{"d_model": 384, "n_head": 2, "n_kv_head": 2, "norm_eps": 1e-06, "init_std_qkv": 0.022, "optimizer": "muon_variant", "lr_mult_o": 3.0, "lr_mult_up": 1.07, "warmup_steps": 200, "seq_len": 256}
MLP neurons of a small language model. Each row is named by its layer, matrix (up: input weights) and neuron, and shows model dimensions 160-223. Each number is 128 + 24 x the weight over its row's rms, rounded and kept within 0 to 255.
A block is one neuron, or neurons of one layer that tend to fire together. After each block is what it responds to, as a language model described it from the Wikipedia text at the highest values.

L4.up6 [108 146 127 117  86 160 142 138 151 160 106 134 129 151 150 109 138  96 129 152 120 106 123 104 118  84 132 115 108 140 108 106 132 171 133 168 123 138 146 129 173 150 115 122 135 119 129  99 123 140 141 138 137 163  96 137 152 135 143 147 112 117 121 105]
L4.up939 [118 149 136 157 133 147 122  87 156  98 129 103 158 148 121 177 120 137 112 126  92 124 108 154 160 109 122 127  93 125 113 128 129 150 121 149 145 143  75 140 139 114 138  89 125  74  94 160 122 118 139 100 157 173 144 126 112 130 100 153 150 117 155 124]
Description: Compound-word hyphens. Hyphens joining a first element to the rest of a compound, e.g. non-English, open-source, self-rule; also "20" in year ranges like 1950–2015.

L2.up289 [105 137 113  95 149 129 114 135 133 108  75 122 148 109 125 140 137 120 121 108 132  94 124 149 153 114 146 137 147 132  58 125 153 138 144 125 158 127 120  98  95 188 116 139 133 106 124 129 141 147 160 177 141 136  93 151 167  89 135  90 136 118 124  90]
L2.up308 [127  91 145 199 101 127 119 148  92 111 124 136  89 109 133 119 129 123 132 136 102 137 156 130 164 126 157 133 170 154 111  95 139 151 152 129 101 115 117 132 148 109 136 140 146 136  87 108 122 171 136 128 113 124 125 111 129 103 176 128 152  97 120 123]
L2.up941 [ 95 159 138 115 129 133 121 126 139 116 130 109 116 129 130 146 116 157  96 162 152 158 101 184 167  78 162 135 132 109 119 102  94 144 134 112 122 165  90 158 135 152 109 157 158 137 134 107 112 133 127 101 116 121  87 152 123 136  61 135 138 150 113 105]
L2.up1229 [152  78 140 130 104 181 131 128  97 118 117  97  89 100 122 160 134 162 115 144 162 131 133 163 124 133 149 126 133 172 108 114 101 157 106 109 131  94  70 117 126 148 106 141 124 113 117  73 112 127 176 151 109 115 153 150 145 133 126 106 132 121 130 148]
L2.up1281 [ 96  92 130 130 101 156 102  77 128 112 148 165 107 128 160 168 106 108 149 136 140  92 132 149 151  62 134  85  65  99 140 119 132 114 171  76 142 152 126 149 113 116 147 121 125  99  96  99 113 124 122 136  77  90 125 132 114 130 112 117 150 107 103  94]
L2.up1297 [145 136 127 108 175 116 110 177 160 128 147 111 128 126 145 152  90 124 168 119 132 138 125 142 125  81 100 106 138 116 128 102 163 124 140 139  87 158  84 145 128 132 105  94 122 128 125 138 127 103  94 134 118 107 151 182 142 127  86 126 120 139 156 137]
L2.up1332 [158  88 150 139 156 114 160 155 153 133 118 121 141 112 148 116 137 113 120 132  98 129 139 139 132 136 148 110 111 156 146 118 157 195 117 104  92 156 130 145 152  82 115 123 159  92 119 142  95 128 132 127 137  89  94 152 142 125  85 117 141 134 104  99]
L2.up1514 [173 146 116 119  83 145  74 124 130 158 131 113 161  94 151 115 121 181 119 165 147 134 113 166 103 100 121 155 103 146 161 124 127 174 171 181 170 105 148 161 146  96 145 135 110 112 138 129 131 153 138 132 131 129 108  90 117 119 117 140 135 136 125 166]
Description: Word-initial single-letter fragments. Lone first letters split off the start of a common word, mostly j, y, g, v, often right after "the", as in j|ump, y|oungest, g|host.

L2.up130 [116 103  98 167 109 135 117  95 131 125 111  89 128 146 137 139 141 167  90  95 108 120 100 140 145 120 129 105 125 111 139 149 170 104 149 136 125 176 102 127 153  91 132 107 125  81 139 108 147 125 107  80 128 117 112 140  95 103 111 118 148 158  90 112]
L2.up535 [148 122 116 129 121 118 111 107 183 106 101 144 118 140 139 156 184  77  93 136 144 160 132 174 126 119  94 162 100  94 162 121 146 111 108  86 137  96 107 107 115 123 115  99 147  90 132 119 111 119 184 135  88 162 132 185 106 119 160 160 141 150 124 138]
L2.up587 [134 156 156 147 115 128  54 108 132 137 129 164  67 115 105 145 142 107 122 110 142 113 140 149 151 106 107 128 127 110 171 140 129 151 124  90 130 121 142 151 149 154 121 105 113 132 137 104  68 121 115 111 113 101 123 122 132  72 119 133 119 126 125 108]
L2.up764 [ 82 158 133 118 124 141 123 105 175 124 143 111 131 120 113 130 161  94 121 125 143 145 133 131 149 118 105 150 137 154 114 103 143 151 113 127 160 135 121 118 151 142 125 139 162  91 112 120 116 129 131 140 115 130 132 120 113  96 120 119 102 114 106 157]
L2.up919 [120  86 147 135 113 156 107 106 112  94 130 118 129  94 125 152 163 140  67 173  88 151 130 146 131  99 129 156 159 123 117 101 137  80 163 132 174 149 139 130 122 150 123 145 176 124  95 123 146 107 120 141 147 125 124 135 105 103 162 135 173 145 123 118]
L2.up1222 [ 88 105  97 134 139  94 113 131 119 164 117 128 131  86  73  92 163  99 112 177 100 177 115 130 107 113 175 164  91 106  52 145 144 137 134 119 147  99 134 135 113 149 137 136 123 145 151 151 125 137 116 153 113 125 118 115 119  95 137 116 136 115  89  96]
L2.up1407 [ 89 134 100 119 110 130 155 121 117 166 122  76 101 133 155 106 129 125  92 107 110 138  91 161 157 118 146 145 150 118  97 137 118 170 146  88 142 154  86 149 158 174 157 105 155  98 126 135 147 113 112 106 136 154 110 123  91 143  97 127 127 111 145 131]
L2.up1477 [107 104 124  84 128 124 129 112  89 114 153  98 143 138 148 136 161 117 171 164 158  96 109 140 138 123 145 136  98 121 138 148 131 109 112 148 151 133 145 136 112 118 158 151 128 135 128 109 129 171 114 109 122 132 120 142 126 147 116 117 186 159 148 143]
Description: Compound hyphens. Hyphens joining word or code parts inside compounds and identifiers, strongest in COVID-19, also WPIX-TV, open-source, I-10, sister-in-law.

L3.up133 [137  90 121 113 137 140 121 141 130 157 102 109 114 139 146 165 126 130  93 165 118  76 161 124 155 128 136 125 143 114 162 163 129 107 168 103 128 127  93  83 129 140 147  69 165 148  96 147 102  93 116 134 118 113 147 111 104 108  93 162 102 101 145 113]
L3.up380 [141 103 101  97  57 172 111 134 112 155 121 128 118 109 133 114 112 147  89 116 135 160  86 126  93 103 121 123 134 120 163 155 164 111 123 159 135 141 115 138 172 108  92  90 111 123 127 134 126 107 160 137 134 124 156 145  91 107  80 189 106 109  86 129]
L3.up896 [ 83  88 105 111 103 130  91 124 136 141 137 104 160 152 132 111 131  90  87 134 115  96 153 124 108 141 116 163 130  74 165 124 126 129 134 134 179 132  96  81 144  99 111  99 155 130 137 139 147  91 142 119 138  98 170  94 104 101 122 116 104 138 121 101]
L3.up1163 [129 122 121 125  88 114 136 142 124 199 181  98 113 121  83  98 136 160  99 112 112 115 102 109 124 137 125 125 149 130 100 148 107 103 145 135 111 116 125  91 100 139 144 138 138 155 136 142 138 153 117 141 163 113 137 125 168 176 138 106 138  80 119 142]
Description: Infinitive marker "to". The infinitive "to" after words like able, supposed, attempt, or wanted, just before a verb; also "capable of", hyphens in well-/long-, and word-initial "to" pieces.

L4.up333 [121 131 138 131  97  93 141 153 115 147 121 142 102 126 128 140 168 128  82 127 142  96 128 110  89 148 156 142 112 141 119 133 122 134 173 143 142 159 173 147 116 128 121 129 114 175 119 166 132 160 121  88 133 133 109 162 114 145 128 121 158 169 140 153]
L4.up1057 [ 96 154 138 128 120 125 131 123 128 111 133  93 142  89 119 127 198 122 126 148  94 118 102 118 139 131 142  98 127  59 123 135 121 112 112 143 113 151 122 135 142 106 107  98 141 111 125  87 148 147 128 119 129 102 122 150  73 123 135 166 137 149 123 171]
Description: Word-initial R/r. A lone word-start letter r or R split off from the rest of the word, as in r|anked, r|ather, R|ailroad, R|adioactive.

L2.up161 [124  99 120 137 145 153 171  67 115 146 128 143 103  72 100 114 107  91 174 145 140 144 105 138  68 124 124  95 150 175 107 128 120 136 124  95 123 126 138 117 108 146 113 140 136 134 126  88 131 135 112 144 128 137 105 112 141 100 131 158 131 157  97 133]
L2.up267 [135 120 136 108  77 153 124 130 132 124 122 104  77 116 120 138 114 156 129 116 136 139  92 139 149 147  92 130 159 183 116 194 136 122 100 116 115 127 145 106 148 102 135 124 143 133 117 181 136 114 109  83 123 151 127 143 121  99 110  95 112 119 131  88]
L2.up347 [149 182 146 158  76 143 144 133 152 139 140 118 136  98 119 119 135  73 118 125 156 180 143 105 119 138 143  89 118 130  87 141 124 166 107 114 114 164 158 175 119 159 121 148 139 144 169  91 138 114 105 136 139 105 171 117 159 150 156 135 124 112 108 116]
L2.up608 [165 132 105 112  89 126 130 149 104 133 114 108 153  67 136 151 100 147 159 183 121 146  87 111 154 116 172 102 186 138 131 143 131 136  81 115 135 159 105 108 127 108 148 129 138 111 125 151 115 131 122 141 152 132 163 158 114 103 151 166 121  87 138 123]
L2.up689 [164 139 121 120 149 138 152 110 161 138 118  96 162 129  93 139 160 121 101 123 130 120  85 109 121 142 134 134 178 150 111 159  98 129 157 116 145 106 163 122 114 129 144 129 141 128 112 130 104 141 131 113 118 132 117 141 125 147 162 122 136 154 119 118]
L2.up1039 [132 178 119 124 109  98 109 170  89 116  97 108 120 106 138 178  95 145 120 139 138 158  91 113 100 147  80 115 111 147 141 116 117 114 134 123 103 132  89 123 127 170 127 140 123 135 120 123 125 128 147 141  88  92 134 125 146 141 140 131 149 143 124 143]
L2.up1225 [116 158 165 119 104 183 106 143 160 173 123 120 146 144 104 157 133 119 167 107  87 126 111 151 108 124 129 173 139 150 138 166 144 152 122 130 127 146 145 167 146  98 122 118 135 135 132  98  99 102 154  94 128 104 158 143 159 175  71 143  99 135 103 144]
L2.up1398 [135 157 152 124 110 160 127 113  90 146 170 118 127 138 148 104 168 131 136 146 130 140  85 104 116 139 108 140 145 166 105 142 103 140 119 166 103  79 118  93 134 149 115 169  89 135 161 115 132 138 111 167 154 138 142 109 105 124 114 120 147 118 110 116]
Description: Word "to" after a clause. The word "to" as infinitive marker or preposition, often after a long clause or parenthesis, e.g. persuaded Mao to, enough to, together; sometimes table pipes.

L3.up597 [135  79 129 114 142 126  95 105 110 119 140 135 114 127 153  67 158 134 118 160 185 107 119 162 112 129  91 147 130  96 125  95 124 125 103 151 105 134 105 138 148 105 100 117 117 151 149  99 137 112 169 173 128 146 131 155 127 132 127 119 136 133 143 128]
L3.up668 [101 128 120  95 125 116 149  84 155  87 130 145  77 116 187 163 127 115  82 172 115 108 157 103  99 151 148 154 105  96 111 103 121 163 121 144 106 168 124 159 162 158 143 115 132 115 128 141 109 120 152  87 153  99 111 156 129 135 125 132 142 107 117 114]
L3.up1101 [143 130 160 141 150 101 110 120 138 150 145 138 113 139 125 129 147 114  90 155 127 166 149  99 132 137 113 144 155 144 149 147 145 112 106 164  94 157 159  67 148  93 131 141 169 163  98 148 100 109 167 122 146 136  88  97  90 140 115 139 154 109 124 118]
L3.up1177 [106 120 137 122 135 122 143 135 131 136 182 158 135 131 109 172 141 123 100 135 120 111  84 113 153 174 135 138 139 147 145 100 124 131 101 129 109 172  97 158 178 191 126 128 133 138 130 131 138  88 151  97  92 115 130 127 116 148 144  91 125 104 117 148]
Description: Compound-word hyphens. Hyphens joining a first word to a second in compound modifiers, e.g. high-tech, inner-city, cross-country, and weaker mid-word splits like sup-posedly.

L3.up575 [112 104 161 138  94 110 143 121 125 132 119 139 159 133  80 148 104 154  98 146 178 185 133 190 115 142 113 116 116 150 114 106 174 108 117 115  53  87 146  90 156 136 159 141 110 102 149 116 145 119 140 129  76 113 126 119 110 145 158 139 168 164 149  88]
L3.up601 [151 125 103 122 133 136 153 149 149 107 157 141 132 142 106 123 144 150  78  90 131  71 120 185  83 154 101 121 123 119 123 102 167 159 151 113 134 139 133 145 107 166 152 145 112 122 101 122 130 148 115 128 120  80 123 149  92 143 114 143 154 142 181 117]
L3.up927 [ 91 143 129 149 142 135 119  99 152 185 146 114 175 111  96 163 111  80 161  98 131  81 133 136 133 135 142 120 107 106  93 105 101 141 142 109 150 102 127 138  99 118 139  89 146 120 140 106  73  97 149  91 108 136 108 146 100 102 151 124 134 128 120 156]
L3.up1355 [160 105 105 101 164 136 161 157 116 109 144 106 112 137 114 177 136  96  89 146 103 155 134 138 159 134 143  90 109 138 137  76 138 115 125 133  95 148 103  94 128 121 173 122  92 129 155 136 141 120 115 128  99 119 159 124 140 150 163 120 153 110 146 138]
Description: Split-off word-initial g. The letter g or G tokenized alone at a word's start, as in g|ood, g|overning, g|iven, g|lass; also some mid-word fragments like ens, ity.

L4.up651 [155  96 110 125 187 149 103 140 168 144 126 106 130  99  96  60 101 170 155 107 106 116 130 100 129 184  96 109 136  73 113  84 124  98 112  88  96 133 151  51 110 116 154 114 158  92 106 125 148 112 133 141 108 139 129 149 134 124 115 115  96 124 108 125]
L4.up1075 [132  82 123 122 129  92 124 152 103 135 146  91  72  91 126  62 139 157 121 111 113 123  92 107 143 128 109 151 132 160 124 134 134 132 173  58 149 156 111 125 107 156  97 122 174  90 101  79 125 130 103 156 143 132 113 136 113 125 133 113 114 129  99 143]
Description: Linking words before a complement. Connectives such as infinitival to, and, or, as, and than in rather than, placed before a verb or noun phrase (to detect, rather than having), plus to-pieces in together and today.